From a checkpoint of a small transformer trained on Wikipedia: 10 layers, LayerNorm before each block.
MLP neurons of a small language model. Each row is named by its layer, matrix (up: input weights; down: output weights) and neuron, and shows model dimensions 128-255. Each number is 128 + 32 x the weight over its row's rms, rounded and kept within 0 to 255. Numbers have three digits each.
After each neuron's rows is what it responds to, as a language model described it from the Wikipedia text at the highest values.

L2.up924:152137138120121147160132132185090183136120092129194042191158119157146159166081153195125183182102170140072128154145108114146159174091071106106096115153158190163229148078143144165196167112122103157138097113145158126132095126161196131139192129094123095157120131144177085123119116121098101148130172138116195115120062129163119090175165154162114198168082140124132132143156115064168189114166
L2.down924:172127141101131142136149129162113153130098169168188094084139126141168154086136176194107102177116128154089182126131113122188147141089143131083098155118119189088092136134098185109164152100111103180098112127203146080105105142135192144097132148070125094111177106152133116170092094122088166142121139098117094116094152133134096144184134155106161103072140130188122142139192161100085185127178
Responds to: Articles starting noun phrases. Fires on the articles a, A and The that open a noun phrase, often at sentence start, e.g. "The gender", "a feud", "A sequel", and on word-final "a" as in Uneeda, Kitengela.

L7.up518:143165160124118065159150052095108106183175054168191167141117174068136091098123095100119091088075120110120177057110107116058218164138140113141141131154166175127135128134098139149147118116189110130123112116133149119142110139124127144158175048122100154166095133133160057073156137119148129138131157146123131137175050192115119165157123127088179144132169147118108119120181075196100127117090
L7.down518:150169101148181142159175110113126092237139111161169168111117151097111152136088169119124123111146127062163157137130127104104202146137082077169155103153150159125154149131063109168134147095109122125113053054111211114117145107090164059141153118154117146080176115170091124099142141116174118116108119145032135099173161146094113175113148148132159127156142117130072120129181132115115151124148
Responds to: Non-ASCII byte fragments. Partial byte tokens of non-ASCII characters, mostly mid-word: CJK in names, accented Latin letters (Norrköping, São), Arabic, Greek, minus signs.

L2.up881:128127094105166169117120121141104102136159127101103150097110106088173142109119172184077151171100144118051118096084176152105122131069125107145131141130152086075135129203086152107158205129090145154169132080167166125077098105128184056162146124094124119104111074126122130127166160143102084088176104140107137156132107139149127155174128124151209188157117110155161137169193164049173091172125
L2.down881:143171122147103185087110194138055161137159157076144173118157157167108172141116112145094180136143087125129151133157148161103179167144156033177113156123095077081131146205123158119158138177154138208191071114145138114117088143132135054121110185160124119112095104113093106134119180134103102099147104127077145137099142149116173137130107112136182105093128108130146114127142121081131123163150
Responds to: Clause-linking connectives. Words that open a new clause or aside after a noun phrase mid-sentence, chiefly where, which, but, plus open parentheses and semicolons.

L7.up368:122150109116148144124130098125096103137123138068076064149137137101137145152113147114094125116144148142131100128082126174176119103114115101121167126124073150138088115153053166114174146122134142071167099121138181057095146108097148105154102180120118136094141186190077139151131162175143149129123090162112160120084076143108109243110114125078157062133112124077134139138130155119127135138129
L7.down368:100106161118186085120132163165130075094130143124126175121188114144048068100128103178120120162134141111103152120140151147175125145119138138123049146177161087127056153144136142181211150061150106124117075148165118127167117162145131149170135136104118136196104124148165160148187080090127143133129157141117095218084109150127140109086174165131143132138165110184093095094107112061086137132108
Responds to: Mid-phrase connectors. Fires on "and", "of", "or" joining phrase parts (e.g. male and, some of the, seasonal or), plus inner word pieces like in-fil-tration, al-ter-nate.

L4.up844:135132114190121122194193110107165138112082154151169159091111083139124156138080074121121112192074093126136153137120128133176115177135142145136000125170111159090138110106112166148165118102114142071136114081065179184131160085176147107102047114148142169171134135130102110115133092168155132176093156141129134171146108107160136119157109127075130149141130160119138090114090160171150126167137
L4.down844:048088147135124139093167153132139159128148092121198095134097119180127164095109069149121133139102099128122124112159131158181124086106111118146104087129100073119148139109178138138083113145110110125138099129122138142141145132145152146101147163154177104194165161156153107156078100163166139083113131191100143186164139101188099100133135222130139143102134182119102086141074106100111097123156
Responds to: Mid-word "ul" fragment. Inner subword pieces inside common words, chiefly "ul" as in regular, culture, particular, population; also ti (still), ener (general), are (career).

L7.up877:126123145131191134134230118141107158163174144102145142148184170073114161132088124151131095100080168111167118062165168117164119130148077124035155132146164223129118092185135096160154080075163087103125110133124152131186100126164154136056119127070111174143170155148082145132152143130102132172146096145142109170182118161171098128182120133121183105145077123152110108062110099120096123128156
L7.down877:102165130079154101175168145098102115127148105146128119065137145153136122142126139118171148133153131146146077163094183156101083172078141115148150131087167140130161128162075194181157050136150126166126127180093102130164129118107106111146150104146153126083139156207106115109090141145107169103140141154124161148159159134152122140150117085139103135118098106196045144095153157123156135116149
Responds to: Inside multi-word proper names. Word-final pieces or inner words partway through multi-word proper names such as institutions, titles, places, e.g. Sterling S-ound, Royal Naval A-ir, New Zealand.

L2.up103:123102126107178082156213113105160129174101093075131114153112130113134142152098148140134104117167116093176095164164146071129113100110106131123105149144136179116114071117121154116133132120155101150114163195141159153083155110089090171108091167124136155110192109134081124072143195114114079102188089176109082144127126096103127089157153130147100094142175129110114110122158154170124126126151
L2.down103:090069173163181131084139088089125131219120128078066164136091119103163103146116078150172060073177104176105117101166166106118099161165139126114104102134232144160134072161162134139141134168119110112138072149129129118108189099110124171166125145082160135110113084111103100065089169115129112122131108154163124114137077162118099092118125128108077084156090129066182165125133119135132057109134
Responds to: Word-ending subword pieces. Final word-piece that completes a word split after a short fragment, especially -all (basketball, small, Overall), -ook (took), -ing, -ight (Fight).

L7.up39:151193090129198119175152091116109105138100138156141079134116066165095086110132122179099116136121137182130077120083119096153122133104092142157083106188128150122126163104128146118146104141051103141149154143120148107157112076108170166100164147073159123073174108120117082126132072121088204127123102086123147108146046121163179068066124121123080131163114111129092122072204102071129109124123
L7.down39:161162172154182112134145158169192117114104218182083119136065102145139037109064158068129149148137170159090151090117201105117177121171122146131123090088102116087118159192111141122152086138093179085103153151115125145123114143133183119101114189107102097136095187090085118108114109097095115132155136172098126126148124136176112136071069077130124154057149111125160159105188115126248134137126
Responds to: Indefinite article and word-middle pieces. The article a or A before a following noun or title word (a former, A Christmas), plus mid-word pieces like in in continued.

L4.up447:158186036068069165075161116121167112164106146162122216157164126109074143108159194104141073081128092116171165114172124160175146124110182128118174189116152056106107121058083109167121075127125090142149113053108112137100107117084194126083164139121175107119191090123132146183107149080167132194138115155133099161149123191143087127146084127168111096162126071115119089123158140136105101091136
L4.down447:219110116095176053170148076093106158176145149118122112203020106141156095108143170116130130123121135125130141155191131175102144124140135126102115125147140200138160123062118162132204112118168146132118166133130177109111093127146153124135186093188165129148175163136118109105146149151111068157146117102136117111098148125142113071155106074150064077120104147120165142096096140124089165110178
Responds to: Mid-number digits. Digits inside multi-digit numbers, mainly the third digit of years such as 1907 and 1906, or of ID strings; also CJK character fragments and word pieces after a capital letter (F-or, S-ear).

L2.up53:128124158152124171151122144156106131174086171099133148118172129154181150095145134174114036145103174106153149121081113157129143137143155139179114155225155150103134190146146156086095081190175150131189171095129137097152134076109133099125134173146167153097168112095115167122230145128166119125152142106170122176106170126074113117072069156126141116194121183099084083143159116137106128087121
L2.down53:128088119155156162074108144121123096176055133099099157079125152136133168120154118167080051111124109149121144081134125156179105159093091078136120141125110175117136208123134105105115114119142142105193117134120144073105137104189085100097081170149182142132142174121027195122139135176177152155161117159160147150125126148125099054101126120097163084157129190053111091152102113149111121075158
Responds to: Word endings and auxiliaries. Word-final suffix pieces like ly/ally/ely (Early, strongly, originally) and mid-word "ib" (Bibliography, Caribbean); also "and", "had", "has" after names.

L7.up287:133159115161090107165097117113148116124124127158137170089133093100154148160105173102115149100131201118106150109200104168128225115122098091128135127114186113106029160150136145111122102166075087081132123137127155100123153143177122100161153116184135146101088109138140151141122108134130119169143098081029128163107146196120126116179092138108126069101127133081051131163156109139133111068135
L7.down287:130092113109090103121163150096143126147102091101166156101169121096150177145083152114110123143093131110112137138135148211103159141111099120113143113105163128133091119140143129118099108098111082123179129145139122159154157145162108131140118145128119135142091175120147155113145100159103122150128121142110083097131132176134078126055163115174072118055143151186129175164135034115179000192157
Responds to: Word-final noun pieces. Final word pieces that complete a multi-token noun, mostly relational or role nouns, as in boyfri-end, husb-and, profess-or, resid-ence; also clause-joining and/but after commas.

L2.up347:135144170151131140124121092136079136121147122132173097159162122071126157150140178146073193212095141171031132073124137118113163198099097141150113117114119145101124114114128158099142104112159135099072067128144183095105086149155130076117204137059137180137128117209122106125146165117099130126121133095171196104153107102136131089134161098191132145170119133118122118123173149123152170136124
L2.down347:158128146134137135170138141116153097171148161121124107113138105162145189136102154137124142178204104202137150084080167112135164184157121102106060090083104141156081104146102131088208089212138105103126097136092144131120148132197165080114195153091147161179142182153071084139142088129103146109149143136140113097121104093109164124176183140141149099129136105159120132130127133115142170123100
Responds to: Noun-introducing function words. Tokens that open an upcoming noun phrase mid-sentence, mainly the article a and word-starts like includ(ing/e) or su(ch as), e.g. with a population, including the.

L4.up809:159167108099124123171164113143104174153097143145122103169069066129108149146107095210086124183171126139073096098123106110169106158080142088124118100119122114151083058148118131101134136094104098112155131133066138133150087166118091133126175139131133156127101141129170139165131124090095160142105111084149141072127058072133145098127125167137126175091085054169125141178107105095149164134100
L4.down809:105219144135127118149111117108058147158126167081159106184088060143105117128093113168141167209122108186136142099116132083110118092181123125147106079072112147172148091129156140133167167109116100155060104166156158069173146132113152093114162151091123120130182124144125135159069147131107178157094117090124136127125091122138125071114077132116150164165141112153110072143157097076156141093117
Responds to: Indefinite articles and determiners. Determiners opening a noun phrase mid-sentence: mostly "a" and "an", also "one", "A" and "ea" of each (e.g. "in a letter", "an average density", "each floor").

L2.up31:147136124094163171104159127159115136115067103157110111121098167129159135066114109103122125095124125133159128132140107119164157176131179129155190156198175135183096149173143167153133150130181115140071094110082107103118166161105132108106142061197115110113144111102146113090161170140087148096133135116055103165169082135032085121122123051176090141148146095089113146155148142143115114095133
L2.down31:182171175121118118097151060149162133118122183161120133135109137135140094131112145121112146108164104141129150153115119126094175171117142140154191183155192060184135148185129122157146135145188089073145028130081125096121122147070137112076096078139134106115104108124135121090125167135163118126136105143067140106160152155096121179108073099154155137153109131116069125094180171147108123107111
Responds to: Mid-word fragments, non-Latin scripts. Word-internal pieces, most strongly byte fragments of Arabic, Greek, Cyrillic or Chinese words in parentheses or table cells, plus English chunks like W-illi-am, Bri-tis-h, wor-ld.

L7.up817:156116089150132136167097120073136149122157122176105145163100186119089159129109098110165144157161129147131194139119166099084087166183210104109140111140098186117153132122062181153173108162133117136155100048151164079183150136165126059118109091124136144095091161103097065160156120171110163091074128133065194130087134151134177164100155091121150099122151099100071107184204115076101161101147
L7.down817:091101098114089097071150115116168122119128115151076161122120166099141147107139134131115137127218063087097181150103124116193141051141121141127118152148089113123116146094100090134167103114111151086096140125149118160081112132120139113154176088157129140113109154154103144164170108119133128103115111130133114063106061101166096130184176191122146104133136103147141116119097139174119125100164
Responds to: Mid-word subword fragments. Short word-piece tokens inside common multi-piece words, once the word is clearly predictable, such as partic-ip-ating, event-u-ally, or-ig-inal, cover-ag-e.

L4.up354:109097096093100159121128103139145100150057101159102084096144100073076142090118167175088144121100115137073148117164145094179134123128063070172125194087140180187132113153137150064134131167088161084129126073156138097104103162173117090098135137145154104157146118161189140193167125123152111071125113146155164066125179087116170153114126137106114124115125102089166185122213140114143136174104
L4.down354:110076186092150100184076117109082152120079146142141146117076139114148151149086125167114112170138111165080164163137087173113134125129098118149154116091112143108163102088154156108087125104154132125127156106099184070108118105159122070104143143101169180130182148116120097136106072118144170122088106108080152107085120098147137110127086157145141128136141148134183161161132150088179097097126
Responds to: Indefinite article "a". The article "a" (also "an"), and the first word piece after "a" such as n-, pos-, pr-, introducing a noun phrase, as in "is a public", "as a general".

L4.up688:145077124113113087089172180098129114204164119115093187136099142098152118135128140110126122134103138111127151103110149136150144130156167068160117163126167164129097053178120114164164115192162074113057115130122142114139132128143015196148055150129143156096180116144110195069074123135159076143117119103175151115142178167138116146127094087085124108143123115104137129066080065125092093140089
L4.down688:176081158130137145118162102119067106114150189170071104188095134139120100165141122174185067111096101121162099184126112107148131135116115085138192106105085172158030109179151147097075135103181071154146123103104171107110149133089126205077122108118102126138102142111159154097133104098147176149171179157126139118144152195175069177165085126081177085147137163135107136132142134151143135170199
Responds to: Inside multi-word names. Word-final pieces or small words (of, and, or) mid-way through multi-word proper names and titles, e.g. Intelligence Agency, Museum of Art, Black & Blue.

L4.up777:080161084117117163155134158104102106104119106124120142099109076126094130113148101096109120133171079138091105172097121164139131149193135156134163118086118141082113092129126184114070114140127116202060076154118161128074169065047111118149129131128146102146142089068152127070122143101103105164160151143070056141121178128118161147078134073128133137128123101049155129144171146119100122109120
L4.down777:130154117142115147165096114149102143090106130127187107063129149123126174136142162166089126096155153100112109159078089139127124146169177131090163142143128155139100087123079133058120158142084132094101135126105149163153197117130126146079136178157112089148059089124122052143161147139109105177185118098110096151183211166121097125125153102151090093098084202157117142125144113082148131143100
Responds to: Word-final noun pieces. Final word pieces closing a noun split across tokens, often person or plural nouns before "of"/"in", such as coa-ch, fri-end, peop-le, soldi-ers.

L2.up430:078103148087167140158095108085115124139209113158107136137162137157076100154142065168087105168158133139087066134126139109075135110084157134171133202117080102081155168167160176173145097091094156159175108090122138135077150087091146113048155121079101142122187098109106125167141109080113123136090166112102184096092107095131138120080122065121173152150157139137093051146144183105176133141156
L2.down430:108110143065151138162108179099131090112210168177115102139195093124112110133126109116110072181149164173112082123159127114108111138150141100167132172139114128084112156201177093134118131131078130146129064143091137100150100124132124082136161086124110154169176119121115080125146139106114148128140157106116202129111129145107185124087168114096087177167185125150099086149134143127125114136160
Responds to: Vowel-plus-g subword pieces. Word-internal fragments ending in g after a vowel (ag, ug, eg, og, reg), as in against, league, daughters, region, Chicago.

L4.up986:136159169153142112099139130179160109151148114145096095114112147096182149094170169179149134161142216138102123080130109131160132153095151045162054124129098164100180143165164145108143147119168101143166144101065142132106108111113085098082184168086147127094139056150112170049120172101150142157167122081128119139086107149090179156089135147142115123116108134160066122083121138163161139159095
L4.down986:112122149170124081194092175126150115132112175151064157148160178092077134100097150110058160149188183096077153112133064199178164120134193143078174160112144096137105147115103118137142100128136153104093166098084197155146087135136095089098099141125133058157114166117128123124172120147135083158078144116158134096077116140124143117134132128131166133135091152118132132150108108107078172110153
Responds to: Clause and list connectors. Connectives joining two items or clauses, mostly and, or, which, then, especially in between X and Y ranges and after commas, plus some -ally adverb endings.

L7.up922:077163153086157134132187213168119146147117131153109127084090120172166104083096127105153050134144118156134077095090114105110122141089145150124144110139119129081148144121115108188121109112146106197091123117148101149153088180193083183163162127110165139081153138176098060080134151107105131189099111129126174184070105158148090085125113129167151175154114086086118111159099098110182170080129
L7.down922:122109103170169155130142133064121111119168108127144066135121168146083151134117170109097198133088082103146136099151097147142135113190077120150141066102087149123139083184103105072096148145134101079153142118167116108133159106147052087074067147087133182155098098125118100132088104147075139123158128151185141079120087135168171211123143208119106113125205152107172144066152232139066084097162
Responds to: Article a, word starts. Mostly the article a before an adjective or noun, plus first fragments of split words, such as a single, y(ou), m(ulti), ap(artheid).